MLP neurons of a small language model. Each row is named by its layer, matrix (up: input weights; down: output weights) and neuron, and shows model dimensions 192-287. Each number is 500 + 40 x the weight over its row's rms, rounded and kept within 0 to 999. Numbers have three digits each.
After each neuron's rows, "fires before" lists the tokens most often just after its 100 highest values on Wikipedia text that the model never trained on.

L11.up863:449476538569473539472505496656422522507520548482450447569512479483535551476465494481496436449549454445542516467514548593552534524502520541512557445451565452510500515566526465485473479504521534482518586515535497537483554515510452516507467492555542482497475545482502457574501506512489489470
L11.down863:464553501521417525558505570477529425421455437549491485552462503515418519467514484528493474482526447524503449467462481481524536495483420464477568482475562479494434564455551580551522496551482506445537390484402502491535418503538491492516511440514523498518470489527506516470503450568499490449
fires before: "\n", ",", " |"

L11.up222:439439484488489481536489537486508560482471508499495452516503534453472467479533510457528492473518493511465497530458488495499597512472516549533582486430530448505543449553455499579518542512566493311504585542464516462509504437501523479534482498500528431465551520489529534495475542450514490417
L11.down222:454508433483483528472534475553494506404495476572477478497462503495429515497490517471489508494593491523475582495558500487550464416537467534479568512549567513562525535489487469471484490506441524552521462484458497461516418489531494518504525480517506543488485519506518504376446474565433494518
fires before: ",", "\n", ".", " in", "'"

L11.up1246:469495522481497508499530522528454534565501569511520497475488553506572455548534525514526542502496504529461597496449442521591530511537503444587480538491509530454529567526494472529482506505485478600530516459553503503443490526502548542592489471483491529500542454506540510539477461535508594485
L11.down1246:478477518531442485482483515445524452518470442691494495493431506523479530499495484478465464489522425544516460531511448471487496447473465481514462492465524513529470522494500486481480496525576514480501454507482514510519466505577515524495494455482523497506483493547476542506548528483522518443
fires before: " |", "\n", "s", "re"

L7.up779:504521531513479481513491526486497533403440529492511489461477426499490503467457515501493576536545483505544464581515582479464473558451452470507450548472503530462519493457575443524561556496535480456535501533490506495546486462533488486596477499551541570497473512516448532489356497448486540452
L7.down779:471566503461475479555530470520502535560477552466495478509499467503518499454463412471476469496522460473492470519545525509453447537489509522538478446475548507527481491435428518519472548558473439500556538455530439559488492574469421414549493541456536519550493432537517569584469621506561493485
fires before: ",", " the"

L6.up165:563501550560442533404496483468489563462460474481469455547563452532423425439559460512572504430542449513522428510482415486472472474533485460507567451500509512452553530575468564503489455461533478453522464412496508476475486510511408497499480451528518498451496556478471490553481518474500502450
L6.down165:450517519540491476449472531475469477551467481497553529450476509528484559430481559486482612521469581566416526441488451507515515550491473531502481497427487499486518440496491527513473561466513545576412520568505549485551460539423526548449538507472513502505489499492499449481491587524473421473
fires before: "s", ",", "\n", "),"

L11.up2:537444477522456494479369495457513534563509498500466563485499460509465506493495431541483436491536504509529480469475469504489485521471474583468530465449484472552507487492456566516499550479503539486496564500508535552601531471502437532526465514470521575474540492514575579555505513502527468439
L11.down2:442519520500530467521537428534460548396477544456450520509499542475522487531485487492510488560603534496497506537546499489497478476539525560432515530516494511494495487478524474535524498516459537556483431558488538492475556507406473512506539479495550467523506458498467528390501424508487541485
fires before: "\n", ".", ",", ";", " |", " and"

L7.up424:513485538470482472482520444494564570495531574477551585518477485489473493513538426514564457440514479434460575445497585484508517555447488514504522496515413512540501486479435431475475482512463459516522497500468509474476487483476531418485494560627550507507477489462560508537470505567452434499
L7.down424:545509460559471553468391531547453415545559553489527435458526579477482479520487451469446508415492482525441534482493434566509506496470502447446470459443516473444466534542518499491450497484471440528449562638552565417498522516467574549579494441468456497478461538452547497599555484450494479504
fires before: "s", "king", "di", "d", "x"

L11.up4:526468440446500457499555531583492481538445531489496532551445465466540521511479575468540497537513443506515495486455420460546456534449500501472499488487489535460406459549504475520522471528481534602530515530517482500469520475496559475518442515481444467485545543480466469523461402514564532529
L11.down4:514529448449411473473428505444510496552537492576493456477501527483463459458500448520521507535554522494541496525613478508442492490485524467588529478489557488577475521440428535471480542598535498471473462439467532438513519475595506588491521489499520554576515539444516495501533513501529503482
fires before: ".", " |", "s"

L6.up849:469474522440483471559478531475520482519532437490521527522532482484496433448559510491544512499513530467513492533543494469524595480468541458554518497513501447427484487503500519483538558501495568535469477477522538529512551468499473475527494498494458596460524465445515491481410433489495504493
L6.down849:482546472523537476449450513464506532494592446417567425445490514453437482502537526441550532541615506503489492466528493521474474519441494524435490445506563516485478492454558512389438494503485423546486465535505491487438440525525493486484520495418509505459495517516520486525530609542511545534
fires before: ",", "\n", "as", " ("

L6.up1077:522528457499525434527422504472489515498523506505508460514492467469531482445436529518558487489531464442466523547449442524452512484473481480577537465518501410435465514500513594452546555479486484462501526476470500539570513497554429541501610496603491556460472506490492447475435498400500513511
L6.down1077:527485499472489449513389539484489457491657495529479532449468491449486525498419555497544482489571473447498517461510540524537486505531503458481461437431522548548553494517468564523430546450472524500519494556525563494474547558416500524493480511394526512470501502512534536510496532543459472503
fires before: ",", "\n", "s", "ro"

L11.up403:568508507526548474523490506499484502474481502504522416514489489491504495471544538477517482528539507538421451574516514437495537516456563539526558455519477488549472463588447483596467574507594545385519569497518463397540471442503477461524479470433486503611551504480497530506463511465495515466
L11.down403:408498532519557484469532529549485494370474494464482494534560438473473460479512514478456523483564526508490570481412514487493492434532491490517539548556500526483502486427496470519467502440489522544552426516486507514505465484457489480505524512492508509438487508494525520395470502497483493503
fires before: ",", " |", ".", ")", "\n", "–"

L11.up589:546556518581491445421444487457517513557528471480497472552492518488444498492537541485467489487489449528491531450479531504478500494569429514503459428559553521594539545493505437409489516496531584459520541424540488524492464580469497604557535536534530498484482468511446475524525425485534518451
L11.down589:472463500535504484525538472441486505501585496393519533571441548492590467520459497477492487575478520458478493576546477522494516525533516527462549535486441469508491442481565516573509490459514508589497461540518503484500559490402414435476510499516432472475473486517506505412538533560514536528
fires before: ";", " |", " 1", "]", ")", " ("

L6.up871:462519526504507475456525473505515470534502489507485433609490481585419498521471575489525547574499501475482525542447460489480465510524529551501543559546461494512531426546505435456534481450500515474516582420468491491483532501506479500543514513536475512519478492519464543511452493538516471488
L6.down871:559512533464523557489506573509502492504513500476492464507555524515527533495505538482510505543492469396457530490547493463470493487499430534546462553475546510628531481438492539519538517476530517465480470456454505506478494596451559568500469567550524464435482505550547548602416549494480510526
fires before: ",", "\n", " |", " F", " of", " –"

L7.up1235:523425538485452523543489520530515534500442522511482507525496506466444550491584521524538468565438488517556506456487495417521488494539429550590516583519490451465477455502534443484512434499471519539533523534482509459498478540480512476480493578450447513474479424527534466480496462466506534488
L7.down1235:428514543471484492554540440519551488501457488471458449470489527514421434497465550503563434503464506592531513462488492484499472541531574560516480450515551453411511535544488473517541515508441493505518424535494496558437526481498552502523446498500546510502455482505582517485523502552488582530
fires before: " |", "–", ":", "s"

L6.up1009:530455506518465485528515539508473489412496463507505397521494481439471523460374531523548469504482497499564516552401389519512507460527467562512475464475509542508529524465496473494487582498506485531504526466542492506505415454500476536510567597536520481576489540520507561504527400518558501456
L6.down1009:477451581487463515502449555477538450516497506515436498490529502523553464494426556556461502465509460465472565531509491507505522439513439491508528551520483473436525487496424523574479492453493494480520585515462470525482540554410484449532466476483495455538512538570468510485502543532535445540
fires before: " |", ";", " /", ","

L6.up1278:510562497491503503471470472525496516488493440488507554574514485532557478494478519516530509535510423486469483508502538442511572507468526440577644452564532449518508391546487546463419556499520519431440468452554516490541555432515463493526483517535487606503562517476487474470494517474453510552
L6.down1278:464465435478548437522502457559519484471563481557559447529465518495514509497449524451450466459544456495507409468408554495430502530491504556503491489476470456527498560496566514476486458586485482561493445469572471512481571555488457426492514515496488501485451497528542515511482585522529530482
fires before: "s", "k", "ro", "t", "rop"

L6.up214:532589565533487494532461484453461486460480496497451508425549471473483446511497556550577508541499469485444522513548483515514522518487537470434524488552588564481549442587516535578494507472549489535545526462581483503521509445477469532424445455577594538553482549520511476555553409542560481449
L6.down214:428531479531552565485528501533500568525510541537519547424429492543492463493445580499430477595532512511473464510471447443488482474523512584456457520525535475479433486542449446518500515468396498566564509455524454492552516503483518408484546486474443505532480493455482451555431543455542449486
fires before: " |", ";", "n", "\n", ",", "."

L11.up781:487438501517418467481541477568467475495493499506538444568498528463510412502497516511465473496497489490510516483473459492563573571501501479485534468470529521446507557498519479494505527471539485531472526560542480459520528503525485449552509549514495460487468440485488489514451500531491524500
L11.down781:544531507549398490478469505446522443504469437686504494476424488525460579503493480532484493506510461538493476481535466472475510463509481455458485492482542500533485552481565530489521540560567522467493440417510505488491455486634540521505452448492494498510453503520521526488501498547504503502
fires before: " ", " |", ")", "ult", "er"

L7.up222:505521420478484512480471559481456482460490527509537548515571493527475479507419544526437535557485406512535470464549527519469479589513455526513491467483470491520505490492548510481524528492512502514514557557480488455588509525483468514514453534506456501436480474511451380503504499561556592469
L7.down222:492526426502506498482507470519469522510417475509511523464518549526526581524518485450469504505559472513583547470558508496465477449469580451468499529473528489483482470553549512468483495537438454506448508417509507482421546545488467492565504558520537524523510481501471544479556491498551558477
fires before: ",", ".", "\n", ";", " ", " |"

L3.up1205:471487574542556480556551499465459492546496505491457481491454461465445471517506436488553433553473424531507399494602497493467456467453508513437500541468430518529504547449539566508527492476493574444485533476538484539507555486499435474561492549492497482483495500482465484518482514533535511508
L3.down1205:443525545573557525524499553495426502492465528515482558544545483475418521539554622541512445479431525482494458559514534573528525491497515420464478461477493498489489505518447538463501464502522515396566538446499505484463478493479482503580548546400504517447485505528458563513530532490491466498
fires before: "duc", "mo", "-", "posed", "b"

L6.up306:486436519526518518533514485509549420476466494504415544504517488469485454540414530501543565487428503465519481531453594518522456438477491505478548539477451512527481467481524507478499497493537538518525493515510481553515500423510491421491448484484564476473472521473554544480446505479469505526
L6.down306:497540468490550496511530487521516528498472425439538451476536528475552497532457542482393470525494536509521462458508517465490516470504512516517488582488497463519484559526468569539568497498506515471504484443460540508512531505426551547504471511462493560465478451486499534541470460487549595505
fires before: ".", "a", "field", "s", "ne"

L6.up279:542567524462538533473495479439513571440533478506498396487496478531422417486525549515544509517502482476483468523478453479427547558494467436488447488512426515518541482555454518517480514475465513521515543411526502459457535496506442498553567433473434509481558547485464389466434539569530467473
L6.down279:486549532514476509542508518434500384572491513545541502435505484479490558530491477503502524423524529506509454516446459562459538483537488513474560502503522541600441446487534483375504581499533531570562417496463452560497532504444516557539493493429500515475553509481536517482478607486442410474
fires before: ",", "\n", "s"

L3.up774:538458547489486588480536506449480450538448514503486545539537502530463527481457523488478516466448579514525509431495516529526462488442505441521556523475485516412512467547490396509484541513503511511524514543479507505442552504509432486492489502539563462505497520475536487482514551471489550510
L3.down774:498467486504450409480458472458471455507575519431514501475476581458518526483418432519433560461484489536478527476518424476456565498425567447394461476545513534504421525488546462514503492601548493474529567513489495518453472488523487504498492479526434526535538540473483523463549522481482497596
fires before: "s", "d", "t", "m", "A"

L7.up37:510464540550478521457473550491553430472440540508550542492488460465373498506471599490610504592501504529490459492499529496543481585496438447586479470456534486485449513528515484521489494485453475440544531479439538514574515494482499505579504553543449497466509454474496466437480466498521529429
L7.down37:396482593527521496511511415469451515517472505391478476502520490559481468476448411466510493488478425491536527488497415539499497531496539505553493565447474485496538531499525525505444489587461505525529545542495436474512523501478491509542478491455541478457456511464518519536545550444437514514
fires before: ",", " |", "R"

L6.up1134:504458553574499507495539477516558516494553506501524538444497477526497478529547508495513502438444496537456400513455484531501563526454520497456451546604392564501577423474486444483462425491445503463569488440488484490451552505512412475521531470488484461408546467440500477438463502550522500541
L6.down1134:556506419579511507462582529436572485424481405497593551467562485458437514479620507480494490474463492515480525489471508500478508529455434519538470507501410479511489526459527530463479483529488458551431487489510510528490426450547476615536499450535433476468518519488562483538526499530463502445
fires before: "\n", " |", "s", "n", ":"

L6.up156:489549436461439545399525488477513506495459509496478520534501437476413486456476522534614521520488428389510559541404525508510461507530505537533494554523551469513481411447543592432513483486463512455518548491478476512538526573504542407521505518540550526510523431498505487492529529520514557478
L6.down156:465500543493609526532487536530484512553551493565557502460508480557552482507512536544555489523578540466526521475478485423501461544522517500532533516521561476482594519470496551495498471524538536522558483454506505485507499543416467512501435477435545474465559520515458559474482520458523444515
fires before: ",", "s", "\n", "m"

L7.up474:515480494526474531572513483474537494506508460512566520514514453475474506490535484541567562511507468554461514431509542551516482515504529473636528414463540461539474420480529559513536520471371538400499463520439517529488503476476457504484522556504458567529529454549448484472483508502433499561
L7.down474:406483570461469477482512524520493477462416493509491525502464532531518464526500558519468435527460436474532502479444484562509603504519483510592505521512395514502539486422481494527530499430483529517548427486504506497550527493475499482543413496501454484477469523546562537480457570513508468465
fires before: " |", "s"